{
  "n_layer": 12,
  "vocab_size": 8192,
  "activation": "reglu",
  "norm_place": "pre",
  "rope_base": 5720.0,
  "attn_scale": 0.0884,
  "init": "normal",
  "init_std_o": 0.027,
  "optimizer": "muon",
  "lr_head": 0.00435
}
MLP neurons of a small language model. Each row is named by its layer, matrix (down: output weights) and neuron, and shows model dimensions 112-367. Each number is 500 + 25 x the weight over its row's rms, rounded and kept within 0 to 999. Numbers have three digits each. A neuron's up and down rows have the sign that makes its largest values positive.
Before each neuron's rows, "raises" lists the tokens whose logits its output raises most directly, leaving later layers aside.

raises: "list", "r", "up", " list", "&"
L4.down1367:483481528496500497508506517492517496497474493485528476488486511476465478522496501514479534513466502471502479474525472528477513477464503468495477451518521508526521537489431431521532520483500524497468454530520527506506477553526474556512448525542492497486500484538481504484473519474484470467480564517513502518502498561490495497485517517486491533504573501526496491490529493479497496455512501533542506494518498485480471512535502510494494500485507497518477573517534492517461442526458495483494487487474516523472507513512484446534517488537535499503505512489492506487512477491521520531529508493495447479487478510509480529466533515470499511505478515529500537536517480472468481495488509512485540508479499504505469555498484516560539527517446468514473469508484531484493498488488496

raises: "vision", "ctor", "tion", "ble", "br"
L9.down898:490482507490512516503431497539467484496498543496483466501547510504467488540504447540493444548472504507494508484483467484489455482482514491527465526520545562508477518522510459535492500495533499441506513524495492488512444521489445499510474514541515518526459515494557521451476473480507520548504468518548475489511529504536514525510496492499479503481503452500480510463506496474496481509478507484486472522507502524523501503505432467492484481496502508480510472511517489477503498497520498484443493517448515470508538508495506489485518530474513449489496500457494465486478481484511506514508497509478470502491499495498532500550500540489506537507490470509534494498501505489486492488482496502480508441560525532506505531479513493532532435484507529509504508498499513536495453454489507

raises: " themselves", " are", " were", " have", " include"
L6.down1253:555469507480505523536532468462501526532505437473509462481521504543508515483497541535473502484499493476515454540553479481507506509524488476488490528521467515496475429493484521527520471481497505456512472521467539493548481514497402486490521503477524530483551497531468517494511489509464501486459475512511478516515495540441496483504510514472455485522486522565463498521521497497515498520513532447528552539473517487504512533486520466545474514457503487532486460473468490492573471548543509466496510490473530549461531488493471480500476502474502508478508460511491535501510494467488461502507493524533490497495500504511526523481524495506519511469536517461514480540505480519513485497507501540487485491511512491471487482505473478486475468514526565489507479518490479475525522480497555

raises: " which", " whom", " question", "ll", "fl"
L9.down1442:552495496469518517516451526474483505473509500496505537507481494510468451458506482439490493492572470507487514541480541465509527490449524520501494516484515504503526501512487491464456535503490521510497512490527484515526509514488432520506524453488504451500487492522523519480539466502481506529492518531493474537533463503479490509523506515534492498513480539525474507501510561493453505478467521488534489434522492539469494507525559477501487523485532490491498494484539530486487474541530506482541504481479463506511528501484510484517509462508504467523481539479485448504447520493476496508492508495466522474511478486518498515530526526523468489522455503513522487498471514555481463516511501459497524526491506473480490473458490510498497507537520502516483477515534498511496488476435522

raises: " there", " it", " he", " they", " we"
L6.down1006:476479544528553478531494510517511512493510517479481509509481506482508501527503505477491519502487539519431497540523497561510519471484527531480523542533488478493507504511485542512490500463465480494489496490502527516487515494518500500520480517509504465538504536463502481511527504460501507502502472496515514524532457504490454489514577478506498530520501504506530496463457512494520481527471549497532484469508537481501442482508491516513473513524462508521529493485543530491468529528527524490463510504534527491522510518451524514422528481502466519517525480514452526495549482519489533488467551535505478499492512475466537524502475466484523522490516505544509470505482477503487500466471483513547490473459484498512502516528512468511526488503519436512480500552526473453507477543512487

raises: "ties", "lo", "ne", "ens", "ol"
L9.down1619:539457498533499487481449530467507465485524496524489493484520501482521537493569518521482515574495489557472505478509496522442501480479520457470517510488486537524465533534517505519496570501490484440502505501514467505518527525494510473472508501505513498504508489471519476480473446463533492491488514516489483474499510467498467495554448500462514459540495493485513519460505484521512543499492519531532460490512498502562519495489529482518508518507532531480466499489487487500513542541488508502490488514495522464506515440537473517517522497499519508508488531531502490535487505497481478479453506503489514496509471459455497500503491520519460516479543485486492461511529508487507536485498442525496492489509538534485496515485517490492528492483521479474505474482450515455466545520482507

raises: "stream", "land", "frame", " character", "stone"
L4.down1398:492525480470492532486527481491461522525470480490463495485484507538514510494477504487472542498512454443519483497497466493476530492508520509477497481468518531497525493499478516584465535477484498498502532532516508534493531509501518544518447516521533533494529471486504517557512524503476498480535504523464518522535518518490510470527471448483486532533479495503500486556505487496489515503550495513511486453516438498483508478502466490523548500485499480509487517481532516521555445520510457500489467531529505552492502448515516536508506522494506523487440510528524531525480460498465493497469435527465481478528489482506466522489499483510510525519490500509500513476487489539485572510485501487512483487476503501511474503508489461514475547510503506470483479528522538515521506475502504

raises: "ci", "haus", "pon", "cell", "empt"
L4.down1721:508490489509509465497484472484493519525538458464535552508531490518494517482586486531516478477527517472520509503526519523526498554509506527577506516494470499498460510508499502498485470490510476531507497519528497523522483511474503527532456477491534489452514516511488523553502477532470517481523459501509495511442527482462493507514494494480512506516498514492503482564524492457553506504511506526496496498502520520505476467456455502520523479553470498495503495496525487511484509531540531519491506510461468534522541526569547506501503528507515495541532481499496544510480452494492477546492523514469480503411516514519544534552487489504554494499478453530471488485480465512535469478498499515541522491496511500520501509489474502521504489501520491481472478451493504481514496502490438

raises: "space", "use", "un", "am", "ro"
L4.down459:502505515513525501486527528499522486475561545482458497482451488491527516537502432475524482498500447521503540498511482522515445473517492485483519536472528490533507474538490469463499528531537522462502472490451479529500518517515488474529448500474503532512534478516503474466514500481524523517454501510500486540440483524497523503520519460521477515480482458480515518531467454536476503473496504509504484491533501486525474472464505475514493516507508518513483528508492505487499473527519513513538530508480495512523526520499520549520480514518533527513494490540489520553525473469500489533505504475474502515498506444517527493501508507488481478503511492508525484500497518477469498468506504502462484502484478479498539512570535511492475469488493515461452509518443514520539492543505495

raises: "ster", "st", "wer", "th", "ether"
L9.down16:494486486475509527502450509521508493521525539450516500470509470500556476532491508512511490492479486484493468527483450517503558518515525506495459482567480492495483494507533532413445489469523509513457475494502499501502504510471516483480537496531499490493503506494499541448490495500527491489517523514489491489491531515546521474519513479503487522470512520509452483528494505490539522506460569434494520465469500500549521524501517513507527454493488492505509538506515528513481474477498492472557471505476487472481511485501506510464458532486473510510471490530464452498490485516483487486463450538536482506464508483472487525519514494468486512527515519508526501531523472481509513476466562507492516525447496469517474492496468507512489502491488530456492531522581551500481487467499499

raises: " families", " leader", " members", " positions", " personnel"
L9.down931:482496550469506497513502510511452512556519500481497484535529538472471494492496506532510478471509498523514501548479526505475544501527494479496493460486485473531536563540474505505479453441496504495516501498477514474506535483493500507502502523467484497514487501507483496491500509498489494473492504551480519540495529503487505518469505482496510518530537480491504496520501493493520509527529498528487502467509492466485538529542486510519554535460471469465477493526542509524533505474486539503516492513509509478491509476469495473527469503493495500498510516460517440525463500488496500493490485509450481469506506517493506521518466495516518519472499466529501480494508478527501551446525471522496473505512528518488468507470517497483505518506504542497499526497539466528556482529515511

raises: "ri", "ious", "o", "ne", "ro"
L6.down1488:458517475525528501489525512490514477499442453506558505526499491465497547492537486489555510479525508496512481524526523501500477479457518487454489468494521516527511524493527526479505528475474515477544454504500501508506542470483560473462523465511514485528491500525494515515523487524563516479515488506517530536518462481522469512524501501534491513507536515492521507532480510465491509532506519507499510508469472530498505497529482528475539467509475478487491527569485519500467481498441508497483501482482519495453513463509493521484472516515452507521518470518526471565521525535529497469518503485513488523510503507515498464534571518503528518528507515480502487472520477484468459461501512501474519524499497478493493535567487536513501492465515505533520510447487506460487538517475510

raises: " however", " they", " it", " there", " therefore"
L6.down960:472491472460452517522494527548515478478509456491513514501496479501505469509518507529537522498455544505493534519498485469511495473513492497495501494485509441504549492525506481506526501478475463540539524490523520471492511501520496490474505502481455520500524460486525497550524462491505499499493503513506466470494483509451450570510536549477517538487467509451497521480477501420504425513497483486489531495518538531506505487535476470472492454541480508519471480506537516496483483523486527509512543501536474530515470508522470519485509507501495508506520515489482461486536479500542485483511488535507508535507571510459540474536524509502525459457493511505511471501488522476476534520523524490520504517503540489486594505533549508521484578485550505461470520506523476480490483517502510

raises: "able", "e", "ing", "ed", "es"
L9.down521:464523535499473546448519553460509469514471508513527492521506501541475481517538513500492539492464505492509459502513508461454490488468494519499492457486520533476498533502483479532505540503524468478480454449468499510528480534457498531491463512449530513453531537500497505526532521468535546489510512442474463491528459505499527507542510496502487460523503512473497518493501508474518528468421494514517487499481479514496499459476504538512511527546515540496442456505554476474507533489473465480475525525508520462542534536549500491496526502482451512506509501532509529502497497530447490502475482535493492524491478472477483506531515474474467534485514516496483531491538461511503508543514511518481512530476491461492556488472441551499497467449503488523492526484479523500529531496470452

raises: "ú", "one", "ra", "its", "n"
L4.down1315:463515552495520533513427490452449514496496495518502508461483466487520504496524502538474492520530573506487568515542473541513475500504525479519547502484504508498486534506541483503529552512498557472459479507493506493522500486519467501459500531479531485505542495492529511512459535472510520518526505491504515486473530523530453529473480543490457479512524476496521502460514485499482482523476517513512493529499474496536501504484556513500479473534468459483478513520481557473486493519550512510464533510512483503502523475489510538535462504528489496479523516545472522503442531501508505462508463461523472512467520525508552478521518514475517509507540453467450504493462485482489482465482510517474501505478493459486555523492481535473465529500499462478489524448517527470480522522527504

raises: " states", " country", " province", " region", " suburb"
L9.down1420:541498484495532532490526490471495497501501525481487499492482523530458496539497488549483458505563488471495528498474503511497488485519530508479496550515442488479487488464514490491466528515484499498471509488443479489521521519485516515457496495522525502551518542494498513483471522505494498474513531516485521502500500488529475473458510557517488513539487551478478501515489494499495470476501512457490485509487537460525462528527497491547496515510498500541532466542510520529501489507479492463496506521466503484514477487543478478462484482482485500521501535516517505487556465480445494525511496485494541488496519475504493550498489540494530503516468510485506504490508530487541514478488532518494494502488476523477516514531496478498479518483488527455507501511533490519485533522508516

raises: " degree", " Doctor", " Candidate", "Honours", " programme"
L9.down435:519501551533532520438527472504538543506506482497515491505491480491512467503497497508503500479500515497520524447535529485461463524518505549507538488515517520542502558497475487496504480518516452526518476473529513509465513456529507487450506541463506474510469497493519516477506445494570506515499482473488494485484510548514518460500472549489491476526498508508494505506500502491483466455458522523478493493503431502498542488498496485459508529543478471489475479483492521533534500506547519532516497539451478475499488471489473533495504514496481512454529502512560523500510535493516505458543504526512466492494505521508526471522452540519516517481479548527480540488513427475510467511513543476538531494523486495486483481443540504474486480510509474460528449512518512543517521473489468

raises: "don", "se", "ically", "ies", "tel"
L4.down384:512555525513523479505496513522493496519563518512540477488486572520512482474512455550500494560534499554517489518502506493537486505470474474484506526480502469563508525502527497470521489496492469497501483484503479475470489564507462547487485512522494511502486522502521527517525493501492478490482475496514516448476521531507508510484476534564481514503467528493495487516498527497466492466481485486494521466527503489493474532507534521521514533495520502490524516489466522464507509470489496501544502526514528485534527497503504518487493503431478514519510493491454475496505500500468497487523472509484541485544490496503451494453501531491476492520508517445509478507494515501504526544536454514545462492503498504554514489515453479464495523539477482497468517463509500481515472508500515

raises: " However", "\n", " In", " Although", " Many"
L4.down745:461462535482497479499486476512503470528469492518517488510482528462515509502501481527481484481469528486492529454503454479505523499499515490487488510526520522493512538519513515475485552492476476522494525491534531474508503538526494470459546475495544532481517471497486529483509498542508523529534465488465495454503506495389489548464546492513494525516479492471537478467484513471541482494484521543533494494528507520472519466530471524504480496504454552513493502484515517500482528523518468502544550504452469518490493452498520473439527492494489501484519458516440509479488478525548504488513463465495500470477515474478512495523520508484482491513519495492492516479490482484516491490489539494462467516466495512467615501521486516523472477503464492514503527517500503503526475481498493

raises: "\n", " It", " They", " Since", " Although"
L6.down609:468459487473523494478537480461536503502500506454494524492486534515492486496527512507496504496467480494497481486494488480458509516493509487526492525545483473531510479503498485459516507604507498490492508522468533474517532507550489484505526533529497487518525522457509509481529519506539545484514480490478514555478531530454490485503519478453508524495456519528490509518532559502527508527479494474519514498478491487522530430500446541500463529506467459488502448512516524449512512476510509500482507510467492466506497454511534493503486506533452473498495501479464503503501468495497510483533524489522481470529531482488485537520483484537503507466489522462482535486490525473523505528461488512504462452478492527465538490537487465558482520476497486497498478496474512472518501453460464

raises: "e", "es", "ement", "ors", "ities"
L9.down962:485502486505527462451493494492503516513501497509515494499463516473462417482511499499526503515488526541503478540509501506421478474485473511495525501487509474468446480496472507508496501519494511497522469533511496538531498486501441503513521513510513500460539506498529495509573470511519498461502453489500494502452495481532447514525512501485477470482492516511483509466493558519496458499444517486510558476497489467499538467489527526514518497459511525497478503507536497474495498510490487517527506495528460477515483538456506507503498516503520433458451483497510464466488519526535507527530511482535517488468502475524545509513520492503467519499460516528493491509467490475501516520469489522499482507475507490476491513493468524490484493468489528493553490533490460510460513476512487

raises: "un", "hi", "um", "ty", "une"
L4.down616:522455513495493548508470500496508490501537521508445497499520432501516508528524496477525497515498480517519517486520495471491530478527503538514512510496506507483458490515491486492543513503568472461500472529500529493521530480499464506471482495531458482481514552489529523526496513521503501515506480465459488538524500519475485463517453529502492488505496526510513470469507522470457427469505454542473484497543483477512488508539521493513494491450482470546492476517477523494508500474528492499540481473505495498458540425484495450524502512504516518505477519451512527478472530498498489522520511507484498526489513513481491542507489475485487531489495554509503474513524493489524530518519527474467498449524520466501471476516510519510509489513485472507494522527486450443477520518505531